Part of a small language model's weights: ALiBi, 3698 steps.
MLP neurons of a small language model. Each row is named by its layer, matrix (up: input weights) and neuron, and shows model dimensions 48-175. Each number is 500 + 40 x the weight over its row's rms, rounded and kept within 0 to 999. Numbers have three digits each.
After each neuron's rows, "fires on" lists the tokens most often at its 100 highest values on Wikipedia text that the model never trained on.

L5.up177:578506493519391516541462493487508538451476550472536496530544541571492533527465519542459526530488424466515495519513519584511483468542515519555524430448447452410427500460437507528474503505465498548520466429517506526494448489493468540523470583517494520472505580519465493564552529443537416542476490586501496530469496474518449510506563439542483508494503499483528555524476470428505470454467
fires on: " wh", "ic", "ph", "om", " poss", "ter"

L4.up528:535556533493485504518476507391473500472563541544438554472537522564427478498544434515455437512576462513488432528553544566493480475500550431471490469547549483535560526506479459476500470490497475460421454495522535506526456489485445501467492473502470430589521595514490497403497469513494531516500538501473428535470469511511539535489507514499457468506498525480424486550505481543445478454537
fires on: "-", "6", "ast", "er", " |"

L5.up380:460576445492536498543530499520493536468512528474587534523480515495462497470430565469437477564485527506501602508481548525466581528485506520512526485547479644504472448504578500538549500511487524419482496540467463473488417456477521484512480595542530537503568513503525462504451452551543478521576534524530496499571424504489516473458535489483501449507518445520535479534578450435526501444571
fires on: " of", "^{", " in", "'s", " Total", " to"

L5.up548:443511469490523565570525500517478550475532561499583465508463515483449511512520504480513478467485477448472514484512460501455568502422526515479481560473436502522472428593476550444502523504427438485449512523486509491465462549515512444504544466531565419519547528491505455541481427507466454460531558484485456491519465513537530501457467489499453478513473467468454485477513514521513587479574
fires on: " until", " during", " of", " before", " to"

L9.up102:540493405519477518550486498528522525528531533551604450406502442463524484514475558556514462525512487475420533511446470519430509546558475501536493523502564471546465571467535549490498475566472527446559520500575511457555444478462489547494480496493470509545473454479481511525563508538483493480581527584582510471505507516489469453523494452482513507501460492482470542540501557478497501418460
fires on: " "

L10.up308:480449491595449486561498512545458487533465478521457517444515473583525520540496473515523460479474547494539522555481487516463476420515526529503458483537548483472570459488455433538469531613492518463534534432478466488505524495551470506474508529545504519467453536465532467473491513547454564450416459478489555534494494521488529546467451526510482454512452492504454543467550530474525465557461
fires on: " W", ",", "s", "all", " P", "w"

L7.up250:527457504503517553435413550508464495495547546477537496464502475477491438445467524507518431515472446422550502495465519476435469514501554494491479535476461582525563499469474523543507503522490505447507474494464520531495472544475514495515524414471481500506506475488544366431466528532450598460462479489525597583583567467507498541526567471479457528511422511498473421481517493451504477508487
fires on: " B", "-", "ording", " s"

L9.up258:505458485490487552539511577531526504475459508514485518546518413497487533541501374480487485444544525553577493517485462479522532453463534488422513495542547492505489536498570520550547469518542559474468515443463511537443485515503526510527567474553458547481416510465509500435540481555438565460544526522508551569538413522480525464451505514426499496465461453491457504486645494466450482558522
fires on: " be", " as", "Ch", " Ch", " le"

L6.up564:526535411489470497540515484500527424486487381506495466494454487536503566471464419477470528563520507527526525524529467518504574501512490534533501520470495539479454471559509484477531449504505423504469490477502532522554495528512570496522607540458507518540465514522442481476538520550494470513591405497478499484474460482527589527454444550397512531515446486489590476582454466453504533526459
fires on: " as", " was", " is", " in", ","

L10.up23:545539472465378524503515536497496533506486428493550528411462491537486536507431492519484489470519574449481522513499518511506478509465418549449528466426396463541452549581496421532473499485487460443509512513528457578505526578491490520446516550551515537466556499465452463550496486490425463477465486538478539456546452506488555567542517447569498483477479547475517550603469501548474442489511
fires on: " G", " he", "G", " who", " He", " g"

L5.up218:424507522487515503473429469512538550509528523485513428450489517500509462502497427529480444543508454502464502499573532554482502506515500445541526483412517550556567541545526487480476462575439497426483421437476513475479472499535445520491539488556451499502461471482481560499462457519490430464456544459527509541502561546484535517549533502482469430447546512529589503475478429526510550512532
fires on: "ol", "l", "-", "re", "e", "un"

L4.up138:506546530469538513515537473486483433419559446581507512573553567542452448538592549508480460537482459479543553476495588509496554517485438468572515428510472500453482465498490532483589479443476554494479422490456557471476466498482508409459574518526449502481462475462511574487486515527524457531566424530501485526438546424527471447463491510532444466453518550528551479534525487502473467532458
fires on: "al", "ic", "x"

L10.up675:473526495602539490493566490509514506444412445407559489494499528463421526559511482457560421497497488484532434476501471463468501532476441542534610512570563539506532435504460492482504482554484514547480470496501537508509537502473553479522526485511474469460523490449480433486514534509491468543488497542501445518454454464540570527540497507487513499462500518502507482553523423541454490503527
fires on: " t", " th", " sh", "up", "ur"

L4.up824:479439519545565515462482502498518485552499548480499486469547472398486519449453505458514561476512472436520444554511462461463532427527457529527504485483483491469565535467458486565496439421459499522524421546490503550520471504481473538541506505516458486574546445541517496547562576514486498483487447567439422550459494530510514530426493459507435469587387509447521523484410499518500574548500
fires on: "ar", "1", " west", " st"

L10.up573:489546448557514556619508489533467479542575507443522512476498505463495529462541486477510484530522463546514532532471541530497397610405478433556502477512533443509513474481510530529499518533501448504452496570476492551464442490508464523571509514457483436553515457569496488534482560406468524515536390505495522510471508556550453488480417500492487517513502536483555489520481536533504487476456
fires on: " c", " K", " was", "ography"

L9.up100:510577505470473535508496454487443513466463586488481512553499527427462490528482464481445440480447554494462505456611550517445492435510463483489449491439570506581505558486496563525560535502491475534622476474481508547494562508513535512541443489555533462481550523490497491537491546476456535526497521489474503405574453488465497492553424536510430529521550614460457468498552515493475489494510
fires on: " J", " j", " Y", "j", " y"

L4.up533:543528503468535464550462508453528545531485555481478574527499544464521477498525495550512493480507479479460525503526453538535500533496554510521556558442527558560535513515550472458467492470555486606444460537496457507520505530453482507584498495502479514491475467487528474531519500434523537531453533523477449541495484488485510473444472434493484520442471452470498449458412479451508490428541
fires on: "m", "or", "4", "am", "ad", "an"

L9.up6:501426526517451428446484463525551473381498511439516556509531541509542485448456481503538492451571510479452490549527525500472504579469504512498515525503466527550475451505527496509523556511526494487448520524454419492546510554475517500525440483459643550485531539498428464550451506567492545520550474417541438543484454487474472495517471582567526538474514511560477419542476530418529482473502
fires on: " H", " (", " p", " P", " M", " h"

L6.up171:531522469518498575540487491521436551485443444503526439516493517587464461537522500508455459546502527457494455571537456461514558458489470493484448470475506606603488539514479539490547466516549614551454477497607408562519512540483467466481547484551493505498464479474532494515477524501554509411497509512569487514469438474528524472479499434494516505523499461494502477484541518475554440531478
fires on: "-", "ast", "ff", "ed", "red", "ep"

L4.up362:518549479475457517486536419578568523493495469470496452473490495497442469559531522504488496502530556452529527466460448489452450518491508439508459556483472487499525523474535477506478486450506486518493495538503507497519474420447496471417497536510508393529520494508477564472516592552545461508576526503451509574513530482482597494557516508479549509416493507519534554510510462547567466534484
fires on: "2", "I", " I", "0", "s", "el"

L5.up346:521556487499532490511546503479503516601503494468591420501443433525567557546444522472527477567494495440477466492486430480502514493488481507515468500592457475556536530484496488500506481548540499556447487539543521548607439562563540470444493435568516484436499481510494523551530496486499459450455551533600597500478483553462494538476484501493498524477469556519518386485481489554519470501520
fires on: " ass", " ", "m", " pro", "c", " acc"

L6.up687:515591532514447458580468602508533526411493519536547589481512501528481525447479529467415471523521478474520530487458475445476516547481419527507470501483474552584497507530546461569470536539433541512518531530535466590539517625542527521453484455498482518552511476449472533495519507490468456481524519412552539421475483542456515527513471475493493374538535564525489516424468491458476482516506
fires on: " g", " G", "G", "g"

L4.up674:434500522575503515471494507464519470449562514439555472503525409428501517506559513491568435498490464504521527559441540456478508515476490523511468483586571501484493534506485458441551497492515471447450557538526503531498498491474533527503419499443525563494509519554531494494550452442517510464581444494432564452547512506503501537526484456495556522428508444521491474469507531533506548464484
fires on: " ", " |", " %", "ing"

L4.up217:484417534464481485549577477506527531493474516514507523446532481547446429472543422573524517515550451468573542471462522414493489519539560486452541531484529444559488513531421449480564459571463489427504514553445473509515510483483472502438556488561478554499490481570530447495449461575513414537481438423517447493490463520423517586579505472549516523517452479463499543524501543500501493511498
fires on: "l", " R", "1", " Bl", "cl", "0"

L4.up587:514476478448491482438463466517429489491473489524553413497502468470509500465548528483474519443493557428605481495501487449488556478504480530482530549448477537513546545415443487570494462532486561455459467489509532573571504502470460524458480480506596475592535495406449499484461531461470516535503495487476467530560498521493503431517486498566434559475492493542427447464532471521447555512464
fires on: " m", "an", "am", " fem", "l"

L4.up869:568517540439463495538511504465544571498562455457450544502472496508497438499530502498536536486435492516578508470484503497503450548524524454511504534473444462490462532493454477471508512457491476425590485503467441516508532564585477574571497496501460540543460558518469488489453459467504534542445512500496527489497480542501511512562466503499513518466468506482469468529584591489491473514495
fires on: ",", "0", "',", " As", "3", "1"

L9.up125:620503560515514472488424497527528517502505482557433478490450550495561535473517494570542521531460498455464484444490548528479537479509479503549540451513587558474570541475519548536547545527519511523525496524512539466476479428516493443534527525470514510485497493485439494510478524554497435486474529383421553494439424450413487500460555529515496447518471570544443549478527485506507478501460
fires on: " al", "l", " all", "el", " el"

L4.up218:489502535509464539439589475558503479488412470492479517485506548469415490431485476553535445497501548504501517535461470461443566537520593497482519551469488486530519533465503441516571531527490499503381481460488554495494559472454533579523519499500555547594494420579467536450525458516533495505457474550549474479543532552537434604471443476518455506505443492445419433566515540583502457446520
fires on: "-", "g", "f", "h", "S"

L6.up283:433500462480561556486489465490469524537512512560578498500522448485463443527501540465491524618503500473414488550465543564509462529501458541478552459573534558495484479509472483532445544473510490506504449441481458480463535412490544516491479451485497467576476491564502496530480464418479443493557532418523438488455514502471503464471448530444474522457444476483485524478543556500487468474569
fires on: "n", ",", " remain", "t", "6", "8"

L6.up621:485563466471484478504536526497488534440489479508508446468528556495478510475523469560539541536479499574540541468516499489483498584506481500425533467512517536475438548477481493440527457535457489518515474458574501545440506511556490483483578503533494541461453442403447492525527509470461431479511547475520463530481472438488487433555499485496534505510546455525487517463601491557432495538461
fires on: " l", "l", " ad", "gin", "-l", "-c"

L5.up678:498530465506519501495511459499563483499502545439512479468521542566558490530502606469508487457504516502427380492516522469536557473475506510450506415495534553596503512505505514563501489554482557526489546552563531487455500519454413527512511501542479474483519496542444484515508528520497461530476519530447534505565462444475515487481428519467559426503513510454386486559527524479440484501481
fires on: " F", "f", "0", "F"

L7.up10:493489482538467520578475406493621491498498529479511459490450519427476439463546520596568534538463540481452514465459575482446545429470525483435492504507554469529593602470543464464493459457495525500529466478464509499460448520508482416524570426586497520442521511499511539492469489569546486465484453441514523561496521500461495464469461511473564400541521573464493555467529489502484517537508
fires on: " al", "el", " rel", "l", " bel", " Al"

L4.up107:489565554469459533497507482515537515543440514530494462492518513489550518563480532482522508505575556453503563546408408467563541489495509579530536530458521542465489538503503489520471485518499507548515521423513442548489529464589454560452559540501593462521476520556510477547473468519521448480467565512641540420531480539486477476457466527505445509513462578426494458495483440541431482489539
fires on: "ig", "f", "m", "ab", "n", "im"

L6.up53:507523467549446476526469459513504487523464562522498409503460463556444487507483505487489457514492539475438509483542468569504489532550412431489507505471461522432531603450472559530574396520495430502431462510528562543573453479468513515470531576591437479426551466451479535519479543519516510457498490530525572471492520544505529449501406541479568482567514503461492497520476492536530518488462
fires on: " ", "l", " ass", "omm", " invol", "an"

L6.up156:542598525499460542508461497480463566472559513493487485574510490491490499580460544518472534499452552435429482422458499487448487477473536507451502547439502539476561483562380491532488557532486432480540482516506586513530514434466518473503494503529499469527497517467472530525485494464536422582445499542498512509474498481487507556538494541469523590518424444520505571503522525469579468567512
fires on: " I", "I", "ight", "ann", " Y", " will"

L5.up621:518441490513481481446525499462573593512509501441497523573508481552534429604500491520479516474463506555432444531454496570462533474508484506511564586467488520519492408491448562545488463510548454520579478544503542461491495577438500492521526490489525517519495463495533511497470461407474439510480486532485481544461483511499474478476523512577505467482535472491529490487454446416570550471541
fires on: " August", " Sch", " Sim", " June", " May", " December"

L5.up114:557556443454458515546435498487489493531544610565590501530483465494576475547429522460528425439488486485524444457526445568471540415468583436483547497427469471504526467478462495501529440536509554486461577531617526524541488535498511426474501531532615464518539503515503470525503503475512495484477559508508482503471486528456499539519466503483521590482436555542488463477458510472480494496507
fires on: "e", "ro", "c", "m", "chitect", "ons"

L4.up540:522486516465577465555488540615471539437602500527489465488533533422489502528483487493505460495479505542411505478499433550578544473506507493555527485556451553560468587482535516518454524571466470487495474566484518505449442529519519482554525576568504492477545503501566504484464550489487522483503495463505425456395482434458487473495491526535509458416529576521449485521506548469504545485522
fires on: " of", ",", " as", " and", "ul"

L4.up661:490463489421451549475520469540443498474499532570475514496456408560552506470496488579519448486573507565490508517341497518514533488528519508514496498471540518458495491511511464487493481554447453515536530532498527471437453423445494515425426471485518457550462471529530541496541561484507512488523411536506455518517473539495456452647463494471490504527469495437564541465532497524488488505429
fires on: " ", "x", ".", "et", "ial", "p"

L7.up556:541448475516488517593474428564511483460481491561461506489580433508469558502490441499503485537515535557477475448425478586513426505475531547497508535502540513568520530478475472492502464488517521477482549488489477493528500497501450546540520461532468480537477458508577516469531522495562566537517449555509487494520450532525501527486523488468439536453524546562557447507479471506444444494495
fires on: " |", "-", " s", " the"

L4.up722:499464451515611502519473495548461469481483476501502450498518516383568509489531462498496464478500530503495470447466542522481500518497494472537479501466457581445520512485565538580509486505568489550515510548519542482584490525539540494448495504507499510486515460468430487481491525443490613514512498498454460509597528534493555499529519514426488516455487504530561483482531486459518507482475
fires on: " ", "an"

L7.up364:588486527488426517459468490501489520535496523584568466509589499514478553524600506481559460465504475475598443547455409422426490418461430457401405520481461467533545545522560525504489462472460513484465504460468448546481556537515512547498563509448476519456547473521567481494471500486504528470488507523582522486457539491525477513391539396544502536545525521508500511474560521487511507486463
fires on: "-", "ig", "emor"

L6.up224:514509489465458463441521489411569522427436521425496487518557480524604433522433548509521496569592497540444472510445593493514547448514557503507533477476522563420532493508526516503447471506494496564503513439471475496482474498493494451544509523475515544534516471531550429563482497480441434499548483494513496488503495509554472548446472569469543465488492506492465511499554547511493462541467
fires on: "/", "f", " /", "0", " =\n\n", " un"

L4.up838:409470511438487497473543483557429448521468538511515512564492503502530501549509420516510463552508556504505518539500480507364498464556486533478533544445558528530449480484442530548570515592485391563485520516506433526476476509508487507428474491490551502512479471458583485559522490502523480504545527460465571434456433529460479478543443507537605524462463509437498491512530485486491502448528
fires on: " j", "j", " ", "-s", "-", "p"

L7.up407:562433524467519489602501482501504483614475508477514413456494520550496546559536548467492534496506523506483439493524499467494483463522542512521542463539545492520464557497521539510501510540507537476404518446509504424512462453570460481513480457499448440475565517564565460533478455430467426469531604487513529456486472426430521519524469589543438487526573558486452497492529524532534434587496
fires on: " f", " v", "ov", " F", "f", "9"

L9.up16:531517546434527439459535588515493476475543499457495482497461527521506435473472541560478495455549457468423497484442520475369468550468479478497423485512523539452553523523515489510556435499569508499517554460486476556521529602479557530536443502498506565472501488494475464447456557494410534564519457450505484461529479541527533557500471538454525515482479535489514557566435519453504435524448
fires on: "g", " G", " H", " p", " B", " g"

L6.up882:560567522452537411548488506496474504388490503552472450508488504449554472529513468470491519475450550540521468518452477506537499440480505495490539594480489468526511569432507561535525528471524468458510432508472537438550468505434446536559471628449576496477450490465465485562562519484476504531507479498513480478474484418445490551511465482499568456567501498442400497492509498486525459471457
fires on: ",", " the", " and", "the", " to"

L4.up568:472523469469481534533477438494493482544565511490414475551480541486515488539571556560484484542537493493521547617471451488465507501477516461538477514490509526514435445518467539556565458465553519476556525495507491519461564548516514486517561432444514527538557520517489552554524510518537508485560421554597446537483502566422488525431473539504519410458469562531555490419553533457509480533477
fires on: "al", "ed", "z", "er", "es", "ing"

L5.up835:499453525539434562500517428544466499526580509511560472526519560427410468511505463574465413467524492460460565484478522516462480474528519482493540512501465472566480533480462526555570503543526496424494500558469431598462486535428493402461552448525531444471530550469481465527537477534506505446549459488540519516486475558466506528500461511519504518438487559435520455495518468469498473497487
fires on: "ul", "l", " Bl", "ol", " Pal", " El"

L7.up376:480488462472560549559520418539517517452488503466557547550527564507476452511534531500506474598478504518503570509540494482548533557479547481577567447520482509481462498481451509460509541489489434478530531447524510520539499527457556539498529495563497453480501506452482450587435527470471530439456567481572484512526542475465498579512434499452502473513446537461494455589434480518482571568416
fires on: "m", "ol", "n", " James", "ipp", "c"

L7.up66:495535471506500550466463494484542559442438465552472520515532547487442569499528495525520478564484462503514458591502488506517510496573532522510527442468491486543566502546513508496494475525522511529455457508547472490557474503547426580464504488437464500549485500506465574504503515484542518464491525506553445518508479494402580452471478443470443431467583514525482447506492471516443493462491
fires on: "-", "et"

L6.up447:462465440511473517528502454463582475488494572517565474520492493523503448621550502474491494517429507506476522547521483515488448477454447527523456460437505458546571487528477516504539501533506525555452488470461455546501484482502545509521475473457438522566547488549504483472459459539440471466523440484542568616522535515534473481492477505472504592437536509544455448569531504555514475505437
fires on: " was", "-", " po", "u", "w"

L7.up633:563489481461404531496481477523544478493571537449490405475412523500514474546565490509500529499488490507545411522478490528502452482492499480482443511480486494482466545534576533496515494572469464470521518476475552521552542466473536507569508543464467541488485493467485465457491419545470463557544422474470505488542505536508480440557502527582520506456513515535473448496451471541541445535496
fires on: ".", ",", " h", " comp"

L5.up822:544523457496521504465473544501522502486476507490486503485507519458497483539442494551558520487528548445570450507520493477527575551576515505494460544489475501418522370578561567490480499447548490535467455474507557493522513440455526428492600506524458506511482475485444430511445569569553495463500559501529525415438489471517518542515432490562451478503412459474530504545536486515498520585473
fires on: " that", " in", " (", " to", ","

L6.up622:505533542510489472572454450476513406474517454567477474524500465511443561509485479559533457512566525454516476463484473498471521499448491484491483480489524392495392507517522520484561489525566505468489509516525516464527491540526429504467502512515519553483422558511527521571542462464505485464550529570465504549528532515520503395558494515509488546498479510565463482511524504523400505587430
fires on: ":", ";", " |"

L10.up790:480475506477462513517430483536487428518538540472525501434535549541549534499505497478485388422395527506486531536488568493477578476521491506516498539471530446494480553462547459541513489514544547503496529428550435506502531461505488528551588546520505471534494536494506478510457498526476567489487531435524509495551516506574530493474466560618511448502513495457426561521470465481429520513460
fires on: " W", "w", " w", " sp"

L5.up570:548449555454457498486459506553521530494458504542525450440432527514493471476461550560424461449493510497583518499471545451491483461521511525570524456466493497522480498487529528455471510572476516560541562540503499564469500610580448528481521529500473532458523483531452494575553544476509443493520512508503528473487478512466531542482517524528515517470445505503461476539452490558478418515450
fires on: "g", "ch", " g", "ver", "ug", " G"

L10.up802:449555540506599557546501502448457546512453560513477416465484506486486469547467454509520431455487459520514434614513438547462466521523488481431505479477514562460491509523492510498506531560480461523428495547453472468517487406497413509533486507529515541440545534465464505525537528494430504477502523510529448493442442574498509549526506448439538458466498533552424524473569466526435484510534
fires on: " t", " th", " sh", " T", " Th", "th"

L4.up724:437557569527540542490427538515405493513497433506524507561486430433480524460571531433505507528518445487538498542463469440445532528537507487546566467529571512521512471476535474513546502485518504492534503597468473494578567496467492513438424530552538475491555482541545461524479434451447480458488539506427528522491480487484481522557544420483495557467528492526522528455480532495560487448521
fires on: " ", " |", "3", "z"

L10.up234:525440489480470510568543489535507491473525480520490481471490416516453523494496472463496444460494447484535445450502508554489473499422540465509503453496469498567495466527538551580531473468496541548504574531552558534488532546377475468497512473544467509535557483457538438515534540566507544552484475543463497516514516555491455487560527498536447507425547484512474559531526466469610422551472
fires on: " |", "-", " The", " the"

L7.up219:513469496497528448441461465547467494455494497483549501433508540487475494487574466462569541519531516531470460515515565542506449453491499533505465527529426486445422498532536513500522550519486492412543469573503529500506438485480519478501482536446490565472542455486518475543545548534436491533494489445442590520431468489466501560376523455476539452492532476522517528503549440490519466520514
fires on: " un", " of", " mon", "ood", "at", "y"

L5.up681:445495484481489413546464490566483493502511500488469516513477467454544586573458487479477444563498545464518529503473521532439431460474416485534483491467577521479517570457545465519526511470521469477558446559506486490524491532486474451442439457537516527482466437502527477463502563537464540463491491532472539456512511539534502440561451420459543431533516498470554508559448551463471489554475
fires on: " "

L6.up24:530478482463482587484526448488431515540441577467624517462472467541514466495495530528514481513440533488439513518451436521464602485448488494414420550495467498585496458500503462537558417519529498513511470452498478476515475495433479551538482533451490426531501491566605471453509467574475501504506499514543563518466544485521497567503559455525525485508482523519456398547518563543475478503496
fires on: "-", "te", "st"

L10.up387:560522552546487518540493462571494525515474439575517434457472493498476505490471577508549361494455418513604538532535532504530470594452530517430498500509549514500423553428444541543520505461549516488554448513499478461523476481499499521411515458547485534468510512400484501574511469524473438438505556489482501527486508507484476458500533442460516573505505482520425515511471539499535497573468
fires on: " l", " fl", " pl", "l", " L", " Fl"

L10.up138:514479502501497489496533549551416488489481473493542517471437487475556507516493510468441475530463522440449484545521469392523464608534508482559514535485573571540538461498427525482553531453480469515466510487477480511463417581529409562523442502523495484500498387479477500512539429532445522462466447483523507525554478500488531524482515458538486548449522484483532480602472562512530452484473
fires on: " M", " dep"

L5.up390:492511540466459489545510520519491495449488480396562492540428524511505475464509514518504561468547486555482521522538500505419565541457476482498493464509523482485448555477464476462480497514439448443468519512533493527488443526561487496445523505425494472537441481457508535604492517515506563468481493456534364527556483525449465514545513535500440496428561564508554496573527466483427496550493
fires on: "l", "in", "-", "t", "c", " l"

L5.up161:436543525496503508534467458507436577547517514434558503474451467567474501552502522554510528489478469447490552480491477499498528519543505521513445597458524504544515454437520520521556548522605437462571502592608494443547522519460502540496525484418458463514469491500575475449470510535504483530525541542518475589469554574477538481513512508495506498480536522504502478469524474455528383506526
fires on: " May", " April", " August", ")", "all"

L10.up614:476466469494465445491486471495461518532555485466554520427537545513492530564459537518445459472526517415514504456488534461433426509508465503521536557549479469458479432513548532493545535533436471451496602492452465578490527496493470497510509494461575497561513423592534494531553433503489593523456449498542472447553506451516529507436460507521516468515501524519591451567449563506503482481547
fires on: " W", " K", " B", " P", " M", " exp"

L5.up96:453498433523424439495466478527479489479465517499560536520497504542524464572489505457516516460506488491576475488512440586558431489526435498497494517546532556445578590499494468413474498531485515470475552512475544489487525475544441474485487530520535497485605487501528489478434513511504458510566426535516470541601500468551493489503468542589481534460470521483535551487515446494540368498442
fires on: "t", ").", "n", "sp", "m", "er"

L9.up126:531507440443491480542504455484446455481490515511506524532538454500417527471509435426444494446548483518448523379500499523552448449475500515483555509473555507496457469514476453533549513450430500513484483503467542527560459442481470494483501573533501522476497495493503570550553536497462428509526508451392477480524459587521525521517598492519489526510498505474508470443593508464472503523516
fires on: " a", "y", " G", " My"

L5.up618:476568490488480510559483439512528437547514476514512464495535417536509587490497500501437493493474439464422480447478493445468554476458518440489529505522522542483512460501584471420513535512533477551463409432594506455469543548576438416496491480516504565483446540519551506466548494488438521504500476568452570522480535533536510452542474472484504542530508492523495488541490493516445481554456
fires on: ";", " —;", " and", "il"

L4.up258:425452512510496463613442505490495481503496452504517516499509392430529564550520529533457506546608558549450473513465471526415481501494494460491523554535615456470472525522510453465552458501505485472481502513536535485469406552452532518442495488500440517519507550501495472521470486460498480525482533588546514511478438504481516494538456457553528459443507514501498495464547539468422517515498
fires on: " ", "9", "it", "om", "0"

L4.up744:434539450451467512527456504478559500476495586531514518560525492544517483513486506461555493501496485519520567476443498557545442492420553502589546442481527554481536475560524483448416547519536506543530479526521543535552527450448441552482541485535514481538537539466524502503466488510511436431457491530467486536532514506499427465499466445447547477420436574437531483493522504483467486496499
fires on: "m", "n", "an", "t", "en"

L5.up269:459513503585535453480484445522532513496504419579548490455469470533550402582615399526505565554477526477511528495503492526558471437480486550464487545484513530553540464419475509470547505544522492512495487444489524480513495449499443471454525519567519476530463508466515484535530516465524504488547420536496516538520570471488451518453487450532433521553509524494496514548472483462469424573424
fires on: " that", " this", " which", "ol", "al", " same"

L5.up634:485509534465526557482451454503529543489511498523566579456521441539565465468477562503475433484459498525461405548456517523466549434411470414487449493544519487491500459453547461444500449549612463559563537511528552475453487492517486463525482476500532499528524506505559499495515509552450486502454555467554479571524523425460487499538565546576563487545431501517496482504493480464509429530489
fires on: " St", " st", "st", " de", " at"

L10.up661:524450559523476518456492517537529539415467483552454499503526540560442455516569471513490526531480490472568471473551560475544537527465474481452460481490541571540452467527517527436535573571506457434493486512479541542450521501521491466494442511538523489484524474483546540483491484484515490489486472486532440506537490483500469459491454408457447449423536576549595534516495439478528499466456
fires on: " L", "in", "t", "ic", " Min", "on"

L9.up564:528542585437530402502567426490455531432459502527471533536477476512443552520560441472500464512453469505459551432521507461496506532477526506520441472490515499495484540489534453538539466544525483418535435469531566524548463510554483503521557491525453495504509466486504483540481550446455460476476456498410475487487522580579527463606516487486526525520450486455547485535465478482441534491432
fires on: " Ch", " a", " ch", "Ch", " the", "y"

L7.up677:433491486416543515479410524481511532508502499456519515500498531445552495523543425481516649521500420417517474483419520514573597537498486486507465474526492499493472486566487510560485490556532462439583489461550515492422582465546461548589489494510504442525471442490527438488522460503594457468548534474523466489462456513495485446437529490517485471466511444547503460593497515483539490513510
fires on: ",", "8", "2", "7", "4", "6"

L7.up102:527464545462565431517511526504545515532553501480525474499522515479512522501515517536530491471475521520426523458571488520479555542515501499514533435428497546568481489409503505493503520531516489531527456567506546488510527498494512478507546433472555451527431504489460477515430588471514510462521512521419496455400454498440471566557480499537478479387499521456472449490532553519506464555461
fires on: " |", " and", ";", ",", " while"

L7.up129:523488505499513605554518533447488524503468485524480498452470540541530474478486432524492462474410461460522474564532475445459563480464560523567490472558501547597552497506484549460529523537489441466467513473499497556468526497485527504525438524397460415448483524437513508472396484482472485478497439482534419532458537510467558496512437554486574553534550439529441419419475470501540527509464
fires on: ",", " and", "am", "ity"